Part of a small language model's weights: a variant of Muon for these matrices.
MLP neurons of a small language model. Each row is named by its layer, matrix (up: input weights) and neuron, and shows model dimensions 128-255. Each number is 128 + 32 x the weight over its row's rms, rounded and kept within 0 to 255. Numbers have three digits each.
After each neuron's rows, "fires on" lists the tokens most often at its 100 highest values on Wikipedia text that the model never trained on.

L4.up137:182096123103100083164087168128168077107121128133163087153196125126130087053120150164149161119143162138131169132104167131107170135137154149114135146108162110117128063153134142092098172116141101169085177159124120185062163094104146124168120055112138094118128155137123122119067164177113171120166197075127118151140111133144190061113149122143148128154172166091131110129158087155148057146173
fires on: "==", " ==", "===", "nes"

L7.up574:092151121131153074067131135126094163159116098054084130175132143137105138127117124153120093162143167093098134143115143104154064131058160163159108116176095061160130120127098091089150108095123134127122096103140109143102073117133133141116105148128126033117059086146132128124081145112114180159085094155115164164106158065113167089153133090201123133146069184107140148076171131139151143167101
fires on: "le", "lu", "o", "ot", " but", " "

L6.up226:116104147166138125185104159148148101156128134143115089138147182136118149077092127144168161158146089117098051147165140130112143066103143136121187146074156168097143116204077123139092077134176097074180160114082111165147125121081125143158108112112077099153131129097065078099130136083123192129151223137100122182131149153136110122086147126139092131141110151145091132113119147145144144154138
fires on: "0", " of", " that", "8", " example", "1"

L3.up599:143152115091109127131163190190092167049129062153117099116168182154126076092061072144128135173121132180140125166088174152080120084148138070132100120124119133074126133098116121194160182138204132140108081160139169139081078108111090132122132140048093142180133117147156143154086168120127078069138081085135092154122146109160171141137104085086129097126111154208147122172130132144127122164146
fires on: " |", ";", " ", "|", "-", "1"

L6.up494:115114098107140083160123124121161107141107122151111152098119113137086058077104093197152102146187122129084101119145065074091137101081084148150081145123114116095119139150132113101201175119094150146075082127140110124152161166158186182149109114079155131130111171165088131092155164143130081178108110167095117082174104127199159147204138176081143174125106107132112054168140119083138159075144
fires on: " ", "1", " –", "0", "8"

L7.up720:151170158106151122074090121128173144127106126119122075126151105162133124071099108154109124160134168126166141100134168177144089117145156095080137106168130158136164046158160125165180085091099109121095110191094160103147147136132077074190145142117119164116155094142097075164125115126101127060126200086127093113096161152156128141132067153137047146133106136138122037100098161143115068145116
fires on: " |", " ", ";"

L14.up611:160107145088117151086119078055110099055096181166138098170183104109051168162107152132088082180109084092103111182090145137077081136193111087198081078133118072145138132105151102149100130133145146175097104132149125144131148156080121125118135118133078090100119132089163139101156147128125126130146145098100120105114213120072103158084165082192137112230080102126122121135092134128143151172166
fires on: " ", " |", " G"

L15.up175:109106142114138123151132058094114154138159142129115093149121114150196159186107125140083182130123160113134137123159102147193122146178099135153162133163123100094062125106199114191055094145160135102115129170194147073118168051051128149058130136127130147132134109079150138123071114157077056118081131122107094121131092154141147135191092118133090116117123162128142142124126115115125094117136
fires on: "\n", " (", " ", " U", " /"

L4.up266:110141055078135098108138121113116073116129117112140104147175235116108116140174095146087149138105114141139145085099131095138167126131162174074114161139173142141086135138151082177189119202094073029121096101030145139156131145132128180143108083111180103096143107133096082153172095130163106180155180128142159099159125091125140139186106181109143093144174129148091160122138160151136146155086
fires on: " |", "\n", " from", " of", " "

L4.up154:140121086169159176134070148091116114128110137147119103096150126181136142135116155165081104185097193172181128048064107183143074118113191038155062075157150162141154118112108148133121096106099073211106106175126095140095101130140153080107147186131138148188136124159073167131088147114155124190142162121143106136121175099106169119174137151137145144105104189122092167167083137073131101140119
fires on: "\n", "f", ";", ".", "if", " |"

L13.up407:099079113149182190072124171145075136115162114157123114090170159097148090147126184134118099100151081062088078210144114159143106171201168093121111130178104168062121113084120088125119204137113103123183097145089132135158163133136156142158162091105171142148160134152178126116110126124098124114148232173092153097132134119170097133131094090149128091112143137069135166132146140085090104081136
fires on: " |", ":", " ", "0", "1", "s"

L15.up385:161167104118108036103113085124103092111115120120109066170096082116069154093124139154099129164174089157126124153159106094088125116150187063103124144116110117139159106171110124110078133085141128139092167129116085120135176136128113109120119066175112130132171157145156078075121147094193062157145108108103129097166143178084085162015141089136136117151131136064142128119131170048155124148125
fires on: " ", ".", " L", "y", " |", ","

L16.up56:082118102117097083106191161158159087154065147156134071127164164090114127109140168132116109157122102110099085109109082135147104088166153167140130140125167138170136151175137140110118131133139105121127088168148159166169049140115203136097174146129095099091160159135135089142168142123105140110106162052140179125146085150098124104128128103063138114043097115129124171158102093124097100168128
fires on: "1", "."

L16.up557:136140112124124146181112139115102099063103089089151053102131132173102070131131119146164157132117071077141123246131120168085129116118138115111078138096117111110110121097091080116108096159124123093093125176099093116176104164196104141120127143192113044099101089138188116153149150105136143109128092166152129133083097142014128164124118157090104097042127093098174153116146153126124123129083
fires on: " I", " |", "I", " U", " Lu"

L16.up631:137111080138097082135119160157164076172126126122123086149148162139130130120107153121136189135139163135104164125148143138115126120111199115139160058114100165128082143167160126070103195135132103087084157158088143071155133065131175140116120116175107165098139133143138135081123132060157139140148137183146198089118123063134137153113131125126101101113121150146058103155106138109142107097146
fires on: "st", "t", " United", " Can", " home", " can"

L15.up43:177161069138173116122150149132174097156133180170078072136147086129145128136083156121147058130166100111057163188149095091179107173124114150118076119194137138131118164103117117169092113144092134178106132142150144112127158096130116150129118112120161148145141201134158127162136174139094193102162116143154152096079089130128123108139123040136155163188132109206121080136139115136108106222145
fires on: " |", " ", ".", " (", " –", ";"

L14.up240:112137138161110143155099198160159142107118112102101094106137124138166156161098124154143168094102113119122090131069136125143095080102146101098163096080111117189142090058135147133118174147099162096139145182085191091145127068110136160129137145120121162097153124190158149152111115144120157164150079165113155118076195139119094115121111114093109103044141054187082135060071192127179163100196
fires on: "st", "t", " counter", " close", "er", "s"

L11.up664:120112116107179080141146156157112136232116086131112065116091050079150181072109182144122105094090096150112088128175191084115095098144090111091107099160202128080143145173155131109107120135144149084152083170147123183184147143159149052132145118044148083117112090142099167117143147103156135136082108119177136104151167128159112146105139090180122146133118107119126071059184122118160129122153
fires on: ",", ")", "2", "'", " including"

L6.up68:119091077127157100112127152123142132168150151083120149083141133051093087138136135192091073161141107189140158112130090142107054096152135205142157082137071143132151104138058141129117088119155110157090101097172168167107152194130117130106108123137098105155139158142125092185124104136119176139074148136142142175158145085142108181149114185141121178117112175118133120187118090051105052129118
fires on: " |", " the", ";", " those", " of", " and"

L10.up567:154094144134113130077133110132091083094137099090164102101129141112119065149109091092198169188095109092138134121127108111174115120087117177102184126155135107190140085119130158154135144169149129123146129100134141130160165143138092147158164126103072086147099143157085101180095198122211170106059151143141121102105154119135131125118113078079133180093192126163107181149135117158182158142111
fires on: ",", " ("

L12.up530:131104096139184101163142131132119141153153046088171125089160078102123109156112107116135078144127161133110132137139112098101125091198126107105155119184112092161150124144109082132102099140201160120152164194092182063085087093191144179120118152161127111159128128211143128103193083069129127178115143070113078093107115131128136180180178088078119173146109192124095103148140057169131133121129
fires on: ",", ");", ";"

L15.up115:111113153103069133113139151185111195062151136192155110075128128192148152162069149098104124179128132194150163168078121064113103092160168161101103118175146125141129095090139156185088137101126158105149161066124090164136149100156195177117126116103140140126118146148151061123171150068096147074115134107135165107136136088101083183128142159163124098132098096090093126102081131124112162115196
fires on: " B", " C", " Del", " G"

L4.up382:105174124158174156131143171115118151073127165170077122161118161161115133106108079106159066152084137134186092183130140103115105129134130144173154113102153123110107122124133126136129111158129089053111127221104106131154099140150120083130134075096134161114127180187159149125167105120119100069148110140091105122101122134155129163149098139099144169104150157117143142134137156125172124153147
fires on: " |", "|", ".", "er"

L13.up218:145087109112144115087069159173154109139121159110087114119081096145069115116111149157098149150114169164142164189108151119115120082110120115091120125124111137115145055186107184125122122118093114117096095116131198136074120136114100154120211190059160108103116202174121156114049145154145097187156145110113160080107123116142154118103110104135088096096154126095087161086161121113066079143162
fires on: "\n", "==", " ==", "==="

L6.up711:164158132069133077165158143142094121178141107170096147134105081098102168080151116129163153116090168120095119074153141077132137089104137118156120150169173199169156100129111073146164218108105121120077113089173105120109134116068175172158114190116155086145107170146184137106138164098140082139150136056109094152153154204098069121155131165184053093098112135134163133140079163073127156091089
fires on: " |", " –", "\n", "ed", "0"

L10.up202:174103132086171108065090123154138115154162142142104109163180180112110092087144165098142119107110109129160205118108100084089100126116140149102065139102086147180125067152118147147193088157162155119135090124160133066078150188084098108115126113108095084117091116107114173205140114108110115117121163121159139153199139097150156174129107104165097184145126123092134142065108108093109052107141
fires on: " and", " member", " the", " a", " young", " as"

L6.up65:115185100088108135111151172111064156132200143116150098109124170170106139166089115112153065167131136057108178150112139141093106177203145081152116125166112184094148122154178119174127153117118118147117084128126141112124062079140104117088152128154154121117090131143103055145117138095149100145181173152129088088136155146121140143129111060109099101149094075141129135106153144173151194119148
fires on: "\n", " |", " /", "″"

L3.up322:151064093099119113114096089093069111136175131077170105151126133115117105121170120131145215124087116103185154168150166144176135159132147106130122123101119119172156159127178112135134159156137123135099143144068099139128154130129078173114137093138130150162146112117162152136147158183141122130116181146107192093165134087100144158128165098138111159104152107122158120176166112143196107111081
fires on: "==", " ==", " ===", "o", "gg"

L7.up361:145114145119137074155116101108104128171102145106085154091148112149079142121105086076187155179157111112149099100194101101103223137063207119090135124115176141143142090146111109151171103115166053155125119122144171164093128153065145141158135092068166138149131125187121184155070133091151172161158091123087125147151123099123130157133113149130115106153153110098112169134069129112148121086146
fires on: "\n", "–", "'", "0", ",", "-"

L3.up448:158128153168167111104127163125061116114165093196190140170162091188102141153190177103105159143129151116049115105075115088143077171114190128164155157053153110133093164142123035109109158161148123160154099149153159161123123127110085132159215113139145167136147116127089223141100095062142109146156115131135110159109145104122095130136072124102103164110130135144106131083116187125147091162136
fires on: " of", ":", " (", "-", "ing", " "

L10.up71:147137173121094032182186130168128059166134138137108121172050174139104128178145107134059126157104158143137114077107105103158165191083103171109127155126118127172144160130165126127139082171109135119088169171147114202102170102123107171111190123124154164127121099169112152134107163132163094174125152107095143137133176111063145175145148132097075149146150105121102074105081111173153080192103
fires on: ":", " |", " ", " •"

L14.up522:097117072122255122107184069176102114164157122152108119166134118157186081113112112133114117126097109146146160140168138140104106119131147101128125084108092159115109108134152146066147171098143116140122182128155141098096065138131157120104153161125163095151098114112152109065110136146157080166102131087133142086112140089128140214133122137125088186111174112146064108074186089136073142129137
fires on: ",", ";", ");"

L16.up414:147132134103115148129111148244131163157132125085116126119143172105097123118081098149127190124107098161116081109139119066172134077223161181098097154167159147126177099088166107064159158071135160059121174150081140087172207113148120109126116154123127089099137105085104147182118111140172107118118070102109134127117172149081195123179127112129108160072100124180114156136132180115172082139166
fires on: " |", " No", "7", "1"

L13.up7:098130152066137136069096190136106190159097107171171180134160126115109135090144113080094101097112129139108109145140083113078088178139147075085121099128126148118088077083160195069124194118152110089176140143177102098057211092123126081104139098114121158159111115123162176142162062170139120121106138125136120126109124102092057192116140121097127141146174166130156116139129155094154124121188
fires on: " in", " In"

L16.up372:162137117105087081101115099117093109175157101142136113086140179099121085109096167116117094112135107116164124065135162102168082098098073106129126127121126107117159085104148196166138112145141154106147145148088162108160139139107091105107157130118116120116126088126145148156139148126111132166150150190094154139134090131126079093133194116212169197129113071092128158210129143092148117124129
fires on: " \"", "'", "-", "."

L4.up189:113153137149136150143161114110119112091153127170093112160181090106098142097000144136102115149134120158154123117131185144142107136130108067087124005167105173079079139104067147185171151115095145144145086137134130110131164111167113128168093121080143187090149132102144106127135132118100171129163082169165117144109096130179149140169109158145074090153153135152116120118098165163145106161120
fires on: ":", " (", "1", "-", " in", " –"

L12.up187:136144146141127179147045118206124090126130158120136055089144202117121076137125166114123169090118106153108099134081161181111096110135120203100118107139116089170148151119161163052091152191132152142118170082152105190133109106139111122101178106125161129174110105115107125142146125138127125126117134146142145092131091155099108104097137091185098089106168105127155121153157149092124089139131
fires on: " (", " |", " "

L12.up524:121078086087175122121094105080126126169079103152092144090164147134138134115116083107155156133070160198153156096154119153127167094150150173181125116163099098197125074111164084161101186202118113096117125063098113121134086154157116177180106195178148089069164080194139103116126110144104128131108137124184143122137100143152065128133105149139131111087075098112149121086050120092169100075114
fires on: "\n", " was", " ", " |"

L6.up438:101178121118160095113124133104091100104195155103138141132148148098086147156119054120079142125124129105173134124176102113164100105141108118101188146187092132095151071124110133153082144179146117138128169081099097150117132086102079148134085165184105130101129090135089118165130125088127167111119160165134098092146115116153063105146120106184096172115146130154080097151096168170156111110131
fires on: ".", " (", " of", " from", "}", "s"

L3.up111:137114183122112125114112130136090140130094095094131143154121078119117110141091128120064147120099109122142094160103080115133168091104205188154125161078158117059164114169161133203126103116181115240148115172095147109114117168120099158147075153112110121097158091144091081077124114131156103120126123131177117092112113103139141143114129094124143095140097108145031094087192096110165090115178
fires on: ".", " of", "n", ";", "ial", "ed"

L15.up2:111127071156162173157098064169157141175171132107171146143135102166139118141110134143178120136176140171149164133131131047094141176158125176174108065140212141150117072126132171156132134095111115136107119120117157114129106121124074149120101046089175119146123108114229113097099153157121119163154129125115152183103178149117090113080142124121118151174121127097118141139146148138127142142099
fires on: ",", " and", "E"

L16.up710:137189147129167100073152192129113135094146110153191059124098152114197109098145128085108112109175162093129101116195164076147130180130119147131086122034162121151120125115065067119095138187139165132164072096131107123157166099131112091118117076063098151173141099149061131171122201084126113137132143112119135148160160112106128151144142137119142135145126157150131150132113091155120068139088
fires on: ",", ".", " |", " ", "hu", "ro"

L15.up476:175158112170136106044123129123175122120135120181098127161107133138094072166087129127177124123150132159109182216146123116126091151147024115115123121054074168136129053086098161146174099148182121107101098219166155128121141167091099104051161153102120116139141101100146135120151103095159153174097150136081059136079147160108090134068103159155092192185126136119174160077160173094150091171120
fires on: " and", ",", " or"

L13.up465:141135119096068088135142176191111174152106139175104096123210147135101120110124179089112105131147139133123116200141117143057062170169191154076189120140083101116138143164119095098090175098129161185148083157166099130177148122120132149133131094125150149128058113126138143170170148131141095121175136043093091091153196094089155094117135124166118160193103087064149115118099110118108126119179
fires on: " G", " M", " C", "g"

L14.up526:144102116119127191117137184128102178110140086151148129108125116132150105156148156168074189115154171127143137127107109112092129209145132125136125091113200094132105052103167114096149179113111109121177149123166097156157169124092101158160088169128141144140113103144134112138125181116120136158143085088103139132091116114119117123128136141154115199149099197162117145127096170085110092145161
fires on: " in", "en", "in", " Van", " In"

L6.up436:141115106036209105148184131157120104181121093186143101148165100133151120093103108107125127113119120146126152158133098165066092126131173126070066118084101130113140115158129120125141125116142143165133148143120152087144125080178147115189145093087231066137098067132077114083146135120149104127108166115111087104085155154126081165130148128141105122125148131087088079133178116175136168135139
fires on: ",", "),", " and"

L10.up210:148166109094146153127142071064159108106121059053123179133117130128089102176124164119143156164171126139115134165140068153165137166130091159119111073141140100167156066121151147153140182152118174091142112147112118129109140124170152125158145155087174129149148137143073092149120125134156141072083155102077103122190117148105161141148135123105135131179169176080157174082160160106129168123120
fires on: ",", " and"

L10.up339:097161075116160159062184171113135150064157157158138129112139125150135097155110134116119065127113122084167104155061157108129131088172160133165118091072157094125143124113107113128112101143194153175071079161103136116126141165125120163119066134134175133124176111050088094152119152119100150079114088154102055118135159047091135164120129049111059122189129152108174136145112142119191209169110
fires on: " |", ";", ",", " and", " ", "|"

L11.up455:093178130096170153116125121132113109145199138132143123154149154151123132154110193163112082125149188123146177119112082095105085126168129101177164139086160095147121153065112123090188160186126155115117107142125108149141194121154119108123109087089099141140114104154168038149122144139158095152145161157090070177072130124127093093112124142091139186110126074128203107116117094187125081145110
fires on: " the", " and", ",", " of", " ", " a"

L6.up286:109159179180149159081077102181139170149171104180107083064136159135147190170128124158126126107102155154136145142079083057142063104109122114094168136131115168165121146099126130129124158110115203109125101167136161111183066100170058140080136129176079128098137111147151117137134068127107112132113203099144130117125125093157115134145099157167208140132131112180088134111122133077083119153098
fires on: "t", "st", "y", "s", "e"

L11.up363:139131055126130093127145151091112122160121113123105152127147227150119147163166150138133188138095149109116076139164146089155098187150109078175101132121150147168147058188150135159128098196163105111090124157092150115107104093124107116137143180104140126059068106166104126136122172167070096128118109177150120114117073100142144160134080075157126138167152092090106127155149155088123147101107
fires on: "-", "\n", " (", " \""

L7.up333:165055159094123109134105101100101130146118070118097178113090104121093137084137159159148142159130113117140195134114130184087165149119176133167105077112147168136104159172160083134187198132136108158106181087097143147157140129128172112084148123112120124145099184143130170143113181191166129094117127096123158158158106108130161126126195167114085105137127164109136156092109124097147117112122
fires on: "==", " ==", "===", " career", "===="

L7.up371:155159144130103120148129095170057136117132157107143140173130085132124144120111111161121117153104123112106140091142132178117108124110137135111155104138143088140147172135154134100124104146135178090132120149105105152109222100174143132175143097162172153166106095110098107167117129179113098123108208118086180119120099152103173160115155100129113058123171150165104115171189154170127112126110
fires on: " ", "1", " |", "-", "7"

L11.up369:123138138117129128118160129189199122137148152154104062145201146164102112073190155089095152140106091134144142151153153138129044044155122088153081119097115134123137096152150083138100132150137130151131140147126109109103119145108132090079124129162112109143156161165175129130153144146083120130132101208099121126127147137148083081176127080172107122124152183140131098113148129156143144127132
fires on: "1", " the", " Air", " a", "-", " Film"

L10.up128:150117132119142133137116128129142176098127080142138129179056118123090075135135120127152090135090121202156027112143114106140095107106141113162162098097155115149201134133113152099148184157207087121082141165128084112188070205159140139133102102100086113091173120149097154141135100105111116079153081147116103161101101117103156149060155140141110135112106142128125091110204114114183100150131
fires on: " to", " |", "ed", "–", ".", " and"

L19.up232:119148120148107190145147103156054174167108138124116086162115099111144137144137071129149081142115093082149128221153107113106091178160154143185121135146079117046092105120150093172100159155104139108142146210101125076150127081117124123150079137099108096171107134107199061113084120082194178114166139106129131114123193047059149107109123109118116107110102136105152137138152184146213101103140
fires on: " |"

L4.up690:157152077141173139135146082156102069081112079137159154102128080102128140149111152121119126159139130072124150105065077139138107107144077141132141087118165152180137156110104096127115140173120088131101102147123141144115165116162103166127173153206109153135105144153064146112150168172125125121134125121141096133096164087198099139206154129100134226082120103068169119088135171112148078141093
fires on: ":", ";", " |", " of"

L14.up555:110110085140130126099122118088085121121151115128161113106168176180134136134083109118116106102157120123118183119107140089164123070101127109169157152071113169151165117090116144125123130132126139124125111193137133105146090114128162125098091134107159063086146124157139148093099147154136142116160182136099119139128127158086055052077097127113095185152184067125158134192126087170118065075109
fires on: " the", "-", " ", " in", " his", "/"

L7.up285:130165124109115102144162132160105080172108090151102090092081188130107165131110062159131138177176119114090094092095128105125114096129096144134143180079107124091179192114138139107178149149146140108110158123105101104147130136101152151142144102144160098121151124132154041105159166124148125164142171122094127104105089165135138158140114151074092141131102106093144150141130110150141155100086
fires on: " |", " of", " ", "8"

L4.up130:144167090075102138140150144127106184144096094147137130077137141143121095095114140077133076173131135135157151163127074122149164128080192088096151165121107142176184112147198146113111166156138134168101116146095156152152133122116103150109134116160143126137125119121073143131118094152166156113125131109149103098087107165143105137136059171139133110182164113140155152171086109113134072093132
fires on: "\"", "'", "-", "’", "}", "("

L6.up534:114145093124149110136123110159137184130123147113146096103160065177113099129150161114107082107175143101186060155134155167047142121130123137102155133163088119080156088166144097084120142132168118127148096103090133128166106121136084114149157126136098089108126183182208115103134123146128124104148126093186151180113155163122099106129160196056142166144127171161147162121108173144096099205123
fires on: "s", "ga", "---|---|---|---|", "es", "x", "le"

L12.up740:089096175090064120092130153089094119120115102084111165076173118184141110160158159126126189140097117151166163205099130095112089135131140109117168085172142136187096135096152204122085126124089149134143144155079123096139158117138142152173059089102107207103141163123181168084156160090073090132116151140112122128131156146111121093141136123107129159133086144086130150162105194106145192117125
fires on: "2", " re", "st", "en", " C", " B"

L19.up126:140076151156105102146068127138135179174122121109132088121107069109102116112085159126161147121119102135141133109133153148166155094185158197048145137133184137125191146126139107085166094080107125062123124083080087120183254092131151083116150129103087081145104121094110144237120158139156109094127185067119153143095162127159144089146141065192082116111091100094158130125172188115163078108145
fires on: " |", "---|---|---|---|"

L6.up112:132109112103152111160098089076106090190153109104135114139119112117104136131094115131115132195115152129157097125130140118114101149079135179138101162067127106120095100171148198132149102136115167117116105147112146094100058142209083133124096131100162089136115052145063149116116127148141134156129061131176090117139165127170127188156093113161118152095130161082114099091096185125155153120150
fires on: ","

L11.up76:138136101140104090121089168165089136136124105170081100131109155148145141103142093167059141124189120129097199131100169120110109137142114106172168196110192124178130102150089125142148173093124156155165108110065137174124147138072211157143101119171129073156154173109127177139155188144133111162101143149116115158139152142114108106158156101077109076104131135059117096083119123185129172141118
fires on: " of", "ma", " |"

L3.up28:121090177087120107073147091143114071138058090135132076111082144120169187132129119191093112140157100138113184155122067099179170084112119151081139087133081186118143105082093106138147092191106130115091154107131128114090168146102111171189158101109085139139119125151133141142204116144148134178132171155116134100129114146109123129083109142102122096134143154176099143159151106078135172148134
fires on: " York", " of", " |", "e", "n", "9"

L7.up91:136117086106155187132140148103115093127125129102096159107119111096148118118085116107071122171145147134183143077145126183085127073197133145113148072141107157123087165108112136108118152124119153170134144134214089084174098121142118127096085122178111153176182155190119101139135132101147154147141148152166102108157163169099117199184119169094117136145139188157133148099133082109126109098160
fires on: " |", "|", ";"

L19.up54:156075119197209171133112074097154098162104139185140107101066214155100108140195139091096142087125175084190069142119156134127119118143123136111097104110122097163117098084118083105148141174132107147158100117109076162115112135109124112158183141122115136115139147100149046133122152169153119134152141146104075112137100142087093127119095114139045125104155112117147136105164104137156142183114
fires on: " re", " Al", " Re", " (", " |", " went"

L13.up628:119087150161169193137169100154106109130137141127136123137154080115107124130113091055135127156106152071117156140196054114149129134153186159116142131097134102145125142049093127156131087160133092081074093152084122125154133142122078129125102098053124138161133158158176111126182044125076077194120123122111160098121180127164143113116062130110161093109195057146167149104175092197166114136172
fires on: " of", ",", " is", " and", " while", " be"

L6.up301:074178085084110127082155130071150083137157116154138107136119155116136096099086072149155108203112146130124169168142169076059115155174113148136115109085125129128201153144179068124106175066152118117159100119100114110105120113134160202132128118093181148135098061158174128109139147135131133068072152158121056112104159123164119129147115130135039186155134110143102132175181151117110136141150
fires on: " and", ",", "\n", ");"

L15.up59:079097160058135118118120092124130138133134107053180098128128175145083127108085138158142158143144057100109097144194137140122178072058146168092120107026131106088138150155129112122116158091160163104097142118160112133152072163152087134151099128145051158178137169079127088078155121168126102140115139120137093093125129114091041109151160049147164108103108085123117133097127125165139162134144
fires on: "1", " sp"

L19.up9:079165164117091097061154100122119106160082096131103128101133113092084140160121145049144088146164133118113141125150132106137099148129153136154105119168156166111133183140114126150089153118114150113114157143108141156165139151124134143110110119109103109144120113104130135132090111090114134168161120146126161172101195051118172110090116121051127150155170095095156145102131097161167160153150
fires on: " ", ";", "D", "-", ")", " |"

L3.up147:073182106112155077186100116131116148163094103130127152167157101120040133132148093077088107141168129139125154146129137166066115100187122133148154148130161065144123081137132091167165126159119136197090059115121126069142130079044178130125164042178098160130194121126188144077089116097124085156162142127135108175121189066077077064122084138090151105078132104172129185113098109119114165157149
fires on: ".", "s", " |", "es"

L4.up657:046164096135070117146193112118184107122121123145088120111126119144102150070158143145113094167090199136117108113142122130149029103092133158188169100164145116167151156114093124163127111123113116123076136148105127163127185144108185148163115088131107089129161123125161126153088123115131132206153105029151078132157091164105169171126116116140157153045130134190159178160083177184131107138164
fires on: "1", "2", "s", "st", "4", "d"

L7.up157:126146151126118097122090181139126076123142161167102137133149127094124157129128083117132051094102072168207160076123117159187138155082164124159164137058103153157122143111109069098130123073177143143132108136148100151088139152132159175104185124128111078125104186119166130092148103129136131094089200098150164103131106108106121067128182092144097090172114151148173153133130140136126204134118
fires on: " the", " United", " |", " following", " States"

L4.up155:142142122076147102135070086160129088095154123119134159156172146117079130116096096141159047182116108093124097149164107129097157146157135105130137101144125073201154097172116119173135116138157091164131133182143140100129140146135149156166144170120154111116063094172125174095146137196130123120146177111173120115128172105162089170128097084100138092163150083139099101144153112130168148121154
fires on: ".", "\n", " |"

L14.up539:143149123141118140095162128134114149094096123186086111099127084110133178119132111124117178161105104087144151155132034136187114111075152088125097119175118140166094053167153135122142152161128156075119117098173118147155111144120154151138122106106106173192129129133147095191130077101135107123114150137127159138152122136135108145091137143153108139131147134113072160071222157162155144197098
fires on: "1", " that", " to", " not", " who", " ex"

L10.up304:130093089051179165110125159176193118102144191121143145152126122180136110156119124101055082133102111147122074185159104119118112132141135115148119100107119094145137139153122114208081122116190174130082102144137081145079054085110166105107086094071123152145132156113120188051143182148116121125113112130150150073148154095096064137103130082119133081148111099149128121151160073124128090159103
fires on: " |", ":", ",", ";", ".", "-"

L7.up365:157182105113136138160157124147126143161115171117105076128154130125086116137153144065077134154104145116076111138151125172161139110126076105121110169094119120205126104157145141136138146161110105188139115194107117112105163156146147105078117116151078105131149116160108067141109133178126128108095154126127142119137157097124153131091168121197163080155136154219167166122117058088103074123138
fires on: "-", "act", "em", "IV", "1"

L10.up52:126147140135114126086177149123132120084153124090090165119077131127116137160127099172141180119139073150102112113180064107095161147149074188100140113161145079129081096106077101159172161186148102128099119183121118141144111111152043139102206131148184096096127104133122162121110177142142114106085101136140107128119132107185154094204080072095103175108142120135152092187170136143148166137143
fires on: " of", "0", " the", ",", "-"